{"n_layer": 11, "d_model": 256, "n_head": 4, "n_kv_head": 4, "head_dim": 64, "d_mlp": 1024, "vocab_size": 1024, "activation": "tanh_gelu", "norm": "layernorm", "norm_place": "pre", "norm_eps": 1e-06, "positions": "learned+rope", "rope_base": 10000.0, "rope_fraction": 1.0, "qk_norm": true, "attn_scale": 0.156, "bias": "none", "tie_embeddings": true, "parallel_block": true, "init": "normal", "init_std_qkv": 0.0337, "init_std_o": 0.0337, "init_std_up": 0.0337, "init_std_down": 0.0, "optimizer": "muon_variant", "lr": 0.0155, "beta1": 0.95, "weight_decay": 0.016, "lr_head": 0.00567, "warmup_steps": 52, "schedule": "wsd", "decay_fraction": 0.577, "decay_shape": "linear", "final_lr_fraction": 0.02, "batch_tokens": [32768, 65536, 98304], "seq_len": 1024, "doc_mask": true, "train_tokens": 321900000, "steps": 4926, "dataset": "wikipedia_en"}
MLP neurons of a small language model. Each row is named by its layer, matrix (up: input weights; down: output weights) and neuron, and shows model dimensions 96-223. Each number is 128 + 24 x the weight over its row's rms, rounded and kept within 0 to 255.
After each neuron's rows, "fires on" lists the tokens most often at its 100 highest values on Wikipedia text that the model never trained on; "fires before" lists the tokens most often just after its 100 highest values on Wikipedia text that the model never trained on.

L2.up599 [ 90 139 153 163 101  95 142 113 127 133 138 136 125 139  81 112 140 133 139  86 163 133 129 146 122 161 121 139 121 110 168 124 159 104 155 115 130 130 104 156 157 120 127 111  98 125 102  92 130 103 141 114 100 187 122 144 108 136 129 154 123  92 150  86 160  97 130 159 175 118 118 170  83 127  88 137 130 121 104 151 100 152 124 110 153 150 139 131 124 117 146 130 143 129 116 132 159 167 168 118 188 114 134 144 145 100 109 116 119 105 121 180 153 168  84 145 150 127 142 111 129 111 115 146 121 151 115 153]
L2.down599 [137 106 151 159 110  77 131 109 127 127 140 112 176 119  87 141  87  93 131 172 141 125 154 106 137 143 136 141 128 150 177 117 120 101 105 117 136 152 125 146 130 119 107 147 131 163  96 126 129 131 129 130 152 155  94 119 108 122 106 149 124 152 152 128 150 125 165 118 146 159 142 143 104  76  84 116 147 106 156 128 107  99 148 102  81 103 172 123 146 142 156 135 179  99 105 128 144 140 154 100 130 110  94 122 160 126 169 132 114 117 108 131 143 102 150 121  99 125 156 129  84 107 160 161 176 137 119 124]
fires on: ".", ").", "es.", "y.", "a."
fires before: "\n", " The", " It", " B", " A", " He"

L2.up72 [134 122 130 153  89 122 142 123 110  78  90 191 139 142 125 119 129 146 136 102 119 110 155 134 143 122 131 147 119 172 129 154 113 171 133 113 120 145 114 130 110 127 176 122 133 106 130 123 125 105 136 161 107 118 138 165 135 151 137 114 134 124 126 139 136 149 114 142 140 141 114 173 131  36 110 111 150 131 146 151 115 135  85 139 158 175 147 135 162 129 136 115 112 126 148 178 172 117 131  69 149 139 169  93 165 167 114 174 149 107 128  99  99 147 113  70 110 116 114 144  64 117 156 133 142 134 107 124]
L2.down72 [ 86 138  93 142 138 161 151 126 106 136  95 104  99 154 134 122 172 141 132  85  84 178 142  90 143 113 162 162 122 135 159 107 138 108 129 156 116 122 163 129  95 119  93 129 128 115 129 115 131 102 127  81 140 152  97 139 144 159 130 134 150 129 147 103 100 112 154 106 141 107 147 102 134 128  91 111  85 147 131 150 181 171  92 101 166 139 104 140 157 107 114 102  90 176  77 122 134 123 126  86 134 161 106  83 134 112 119 102 112  79 102 151 158 175 104 169 133 161 125 134 163 107 116 110 119 114 116 133]
fires on: ".", " =", "\n"
fires before: "\n", " In", " He", " She"

L7.up241 [116 141 129 137 126  65 133 122 115 159 112 105 139 144 136  95 108 144 109  84 133 126 141 144 168 146 122 145 114 120 170 148 143 152 131 128 143 138 105 143 123 151 118 129 129  98 139 129 134 131 137 133 138 150 123 132 151 148 118 115 152 164  52 128  90 150 163 129 100 121 105 146 156 115 131 157 108 153 111 141 161 129  54 103 109 122 127 105 155 159 114 137  98 144 167 120 181 134 129 123 160 115 131 141 126  92  76 154 105 176 100 122 126 147 127  95 112 142 129  91  83 134 147 106 159 134 146 110]
L7.down241 [ 92 141 129  98 126  69 121 162 136 136 124 112  87 133 125 115 135 137 115 109 171 138 138 168 138 135 140 139 128 102 183 104 158 161 144 131 108 132 114 119 120 130  92 121 143  95 193  93 119 125 118 149 141  86 118 150 138 123 103 145 135 141 107 129 132 104 120 132  95 144 121 137 162 104 130 114 150 132 137 151 138 108 103 123 112 117 109 128 116 151 123 113 155  96 131 133 167  79 144 131 121 105 157 136 142  88  96 140 134 119 139 136 125 125 138 143 103 166 128 131  92 110 124  81 135 135 138 145]
fires on: " |"
fires before: "\n", " "

L2.up405 [131 165 152 134  84  91 166 110 103 129 145 121 144 138  75 114 136 116 153 110 116 126 137 109 100 120 160  88 133 139 186 128 153 114 154 114  97 132 118 163  93 143 132 129 142 127 123 131 136 160 149 160 107 125 147 123 139 142 138 115 147  95 166 121 130 128 115 120 143 179 142 138  96  76 100 139 117 127 118 136  93 147 142  51 130 147 169 146 164 119 146 104 144 130 125 122 104 152 122 146 123 176 147 122 153 105 101 151 136  95 108 177 120 147 144 127 135 106 177 135 136 123 114 136 100 127 133 104]
L2.down405 [135 153 116 150 116  75 113 109 117 127 154 134 121 102 108 114 137  97 133 127 163  90 139 115 108 146 128 122 117 133 160 109 154 120 168 116 116 116 117 108 135 143  97 145 172 146 107 172 169 146 107 110 129 149 195  74 134 141 106 126 126 122  71 153 133 107 127  94 127 144 113 148 126 107 128 118 128  92 192 151  98 114 159 136  94 140 111 144 139  83 100 147 156 127 111 148 140 162 152 110 119 130 132  99  93 113 130 151 101 103 173 127 135 115 119  96 131 102 140 121 105 157 163 151 147 129 108 136]
fires on: ".", "s.", "a.", "es.", "ed."
fires before: "\n", " The", " It", " In"

L5.up642 [110  75 117 186 143 136 119 107 102 150 127 129 141 137 128 123  90  95  92 107 154 136 125 110 144 145 128 134 103 163 132 133 139 154 110 147 111 141 118 113 110 136 138 169  91 106 142 137  84 153 149 146 156 136 160 157 156 107 159 124 164 127 131 124 119 137 132 151 172 106 108 108 103 121 116 149 140 163 123 151 122 125 111 105 103 161 124 142 122 151 145 115 137 135 145  93 171 154  81  88 149 129 130 107 144 138  77 174 110 138 146 113 191 156 126 135  90 128 105 137 119 127 113 146 142 141 106 143]
L5.down642 [137 151 132 140 143  60 142 146 160 116 190 124 133 138 134 134  97 163 117 119 151 145 152 106 135 172 134 152 112 144 134 140 136 164 122 125 145 138 145  95 130  99 112 152 110 125 143 181 121 127 132 144 117  84 127 181 136 141 156 123 159 132  93 133 112 109 135 169  98 148 123 116 154 103 117 142 130 130  97 138 137 149  94 118 118 136  99 108 120 117 131 175 170  95 103 167 147 121  88  96 158 104 185  96 141 129  94 103 130 139 151 130 156 149 121  97 114 113  88 105  98 137 124 149 134 120 155 132]
fires on: " |"
fires before: "\n", " ", " P", " G", " R", " T"

L5.up604 [125 110 131 145 124  84 136 146 128 153 112 106 138 131 131 111 106 124 101  96 131 124 123 159 152 119  76 157 141 125 113 137 107 135  88 151 105 111 151 137  91 148 137 122 104 126  89 165 137 138 151 133 160 119 162 115 150 165 119 135 193 176 130 129 139  95 149 132 115 106 108 114 121 100 154 113 151 147 153 132 134 161  81 169 164 115  92 150 149 121  89 131 129 111 105  71 133 122 136 141 114 136  92 125 170 132 182 135 133 107 124 126 127 134 118  89 115  99 116 116 101 116 138 109 109 141 135 155]
L5.down604 [166 111 161 160 107 144 106 119 116 120 141 123 145 126  97 120  41 143 142  99 124 109 164 113 106 128 144 118 138 148 129 138 132 128 110 138 120 131 142 130 121 119 183 108  98 106 137 116 117 100 164 165 145  78  77  85 144 113  94 138 159 151  83 123 149 114 122 158  84 111 163 108 132 130 163 161 133  89 142  83 130 119  91 155 156 107 108 113 157 116 136 110 154 135 113  90 132 120 156 135 156 132 101 140 124 117 145 140 129 168 103 123 131 139 124 128 119 134 115 133 151 120 151 125 120 118 126 155]
fires on: "\n", "resent", " /", "00"
fires before: "\n", "A", " ", "S"

L2.up268 [115 124  98 129 165  87 155 119  83  98 139 147 105 115 137 105 104 139 130 112 101 141 122 174 118 141 138 116 141 153 136  93 137 134 168 111 105 102 131 199 143 179 174 115 144 138 165 123 122  83 137 131  88 111 133 131  97 117 130 128 151 105 156 106 134  96 114 148 147 102 137 161 140  98  88 129 134 170 149 135 136 142 136 151 136 128 138 152 128 152 134 128 141 119 127 145 132 153 166 133  83 111 165 101 144  51 103 152 102 127 138 164 120 154 129  59 120 148 162 109 131 129 159 141 131 163 156 133]
L2.down268 [104 102 137 126 183 125 157 134 102 140 105 119 133 115 125 125 107 118  95 124 136  94 102 138 153 130 163 105 119 141 177 104 131 133 121 140 140 109  94  96 109 124 142 130 130 184 111 130 134 141 101 142 112 143 122  91 152 113 141 103  94 126 106 146 121 127 153  72 118 112 116 153 151 160 126 137 133 140 100 129 128 143 159 139 118 122 138 139 130 132 139 130 170 144 116 137 156  78 148 101 115 123 152 124 140 127 132  90 115 127 129 142 160 101 166 168 102  94 140  74 117 115 184 143 124 132 104 123]
fires on: ".", ")."
fires before: "\n", " The", " He", " She", " Th", " In"

L4.up881 [112 160 151 175  99 104 150 146  92 140 136  51 175 123 152 135 100 138 157 143  84 159 104 127 154  92 114 142 122 117 135 109 114 155 140 101 115 158 104 108 116 181 139 150 109  62 153  85 176 119 163 128 151 152 124 137 177 101 138 130 134 138  72 143 122 136 117 160 110 146 149 148 151 142 160 129  80 110 180 139 105 135 100 157 129 128 148  83 146 123 155 143 130 113 143 148  99 170 129 119 149 133 172 144 162 138 131 112 129 143 136 155  92 106  86 109 142  84 153 139  91 119 113 120 110 115 126 166]
L4.down881 [154 159 179  84 106  84 116 153 131 102 123 156 134 117 110 168 183 162 150 133 133 125 109 130 118 120 132  97 119 126 186 138 136 148 173  95 166 127 145 130 157 106 108 135 138 154 132 142 135 177  94 125 134 122 105  88 101 134 109 117 172 101 166 143 124 159 126 104 127 138 115  88 129 139 109 128 173  99 119 111 117 137 186 114 108 115 151 148 127 143  94 163 112  98 140 120 115 107 100 152 125 129 142 113 149 114 128 144 163 159  95 101 110 136  73 104 113 151 122 109 134 139 107 114 127 161 112  95]
fires on: "s", "t", " |", " as"
fires before: "ur", "ide", "p", "ro", "ell", "erv"

L5.up13 [110 181  68  72 126  64 145 163 162 132 150 133 132 135 126 122 123 124 130 146  99 119 150 107 118  84 125 121 153 100  85 150 182 139 137 127  67 109 154 153 164 115 138 135 140 164 147 148 190  96  97 148 104 126 105 129  99 126 133 156 116  88 127 137 113  89  96 149  92 117 161 127 135 105 103 107 144 111 112 149 159 132 129 124 141 168 118 128 113 111 123 137 149 177 116 101 103 150 145 123 157 158 161  78 118 106 174 152 131 109 159 112 156 134 157 118  88 120 174 125  90 125 161 143 114 140 129 133]
L5.down13 [142 153 144 126 123 184 136 125 111 111 128 117 117 138 182 148 120 130 147  97 105 124 110 125 155 121 127 186 104 173  97 144 116 113 112 161  94 134 145 132 137 140  53 114 117  93 118 163 138 114  92 100 119 118 126 147 147 119 136 124 157 125 107 166 112 121 140 103 104 108 106  87 178 173 100 134 100 100 102 134 110 154 145 173  69 119 169 174 141 161 120 164 131 113 119 126 138 117 113 164 117 129  97 175 142 110 146 109 171 163 118 125 114 122 157  90 146 132 106 101 105 144  83 114 144 113 133 131]
fires on: "ess", "y", "ist", "od", "ing", "fer"
fires before: "ional", "or", "m", "ent", "r", "an"

L2.up521 [141 152 116 130 143  79 145 118 166 145  87 193 126 143 128 138 110 157 143 140  98  99 106 106 146 128 125 132  83 114 157 122 155 169  90 126 166 103 108 142 121 157 152 150 177 135 123 133 126 161 134 127 118 153 104 105 144 119 114 134 118 185 130 101 112 165 124 128 154 126 167 147 139 138 195 144 139  97 117 129 161 131  74 118 108 126 145 179 125 116 144 139 161 133 126 117 140 135 128 112 116 127 135 166 137 133 132 119 130 160 154 103 124 119 111 124  98 138 137 119 120 123 105 138 139 137 123 111]
L2.down521 [157 113 103  92 105  84 107 118 146 149 114 134 124 139 147 127 131 131 108 124 109 151 128 111 126 141 160 160 145  82 183 146 123 162 127 123 132 135 104 104 126 119 130 157 144 126 102 154 142 144 123 122 166 113 149 126 142 123 159 122 149 138 109 114 118 121 160 140  94 135 159 100 140 135 152 144 124 113 125 124 139 139 121  77  82 116 130 135 149 150 126 119 130 149 139  98 163 136  93 136  86 113 119  60 166 125 143 133 146 137 138  70 147 181 147 125 151  82  91 133 143 147 114 111 158 137 131 172]
fires on: "|"
fires before: " ", " Part", " P", " T", " 202"

L2.up115 [123 112 139 133  75 158  94  97  92 151 154 123 125 157  61 130 154 134 171 124 130 144 133 170 128  92 143 139 101 165 139 151 111 151 126 119 107 133 116  81 144 140 164 148 117 115 128 115 120 162 130 106 124 137 146 147 137 140 138 122 171 110 141 122 103 146 161 151 120 131 140 131  94 114  78 136 145  95 106 129 106 136 161 133 105 112 119 123 129 102 125 105 107 103 107 133 133 150 138  93 120 211 173 112 132 117  88 162 123 100 134 160 132 157 110 101 112 165 118 135 106  83 130 132 139 115 125 117]
L2.down115 [119 147 137 140 126  72 114  90 124 164 140 106 106 140  90 107 155 135 133 109 137 155 113 139 115 134 145  99 104 120 197 125 113 108 133 111 131 158  80 114 153  84 121 156 157 141 125  92 153  92 144 151 133 138 161 150 131 145 134 135 125  93 118 103 125 199 129 147 123 137 143 117  96 112 112 119 127 136  83  84 116 134 143 156  92  91 120 131 117 105 145 147 148 122 187 144 149 144 151 104 111 138 206 148 135  82  92 156 117 110 112 106 133 105  98  98 123  93 121 137 115 116 147 166 123 108 134 120]
fires on: ".", "s.", " us"
fires before: "\n", " The", " A", " In", " Th", " M"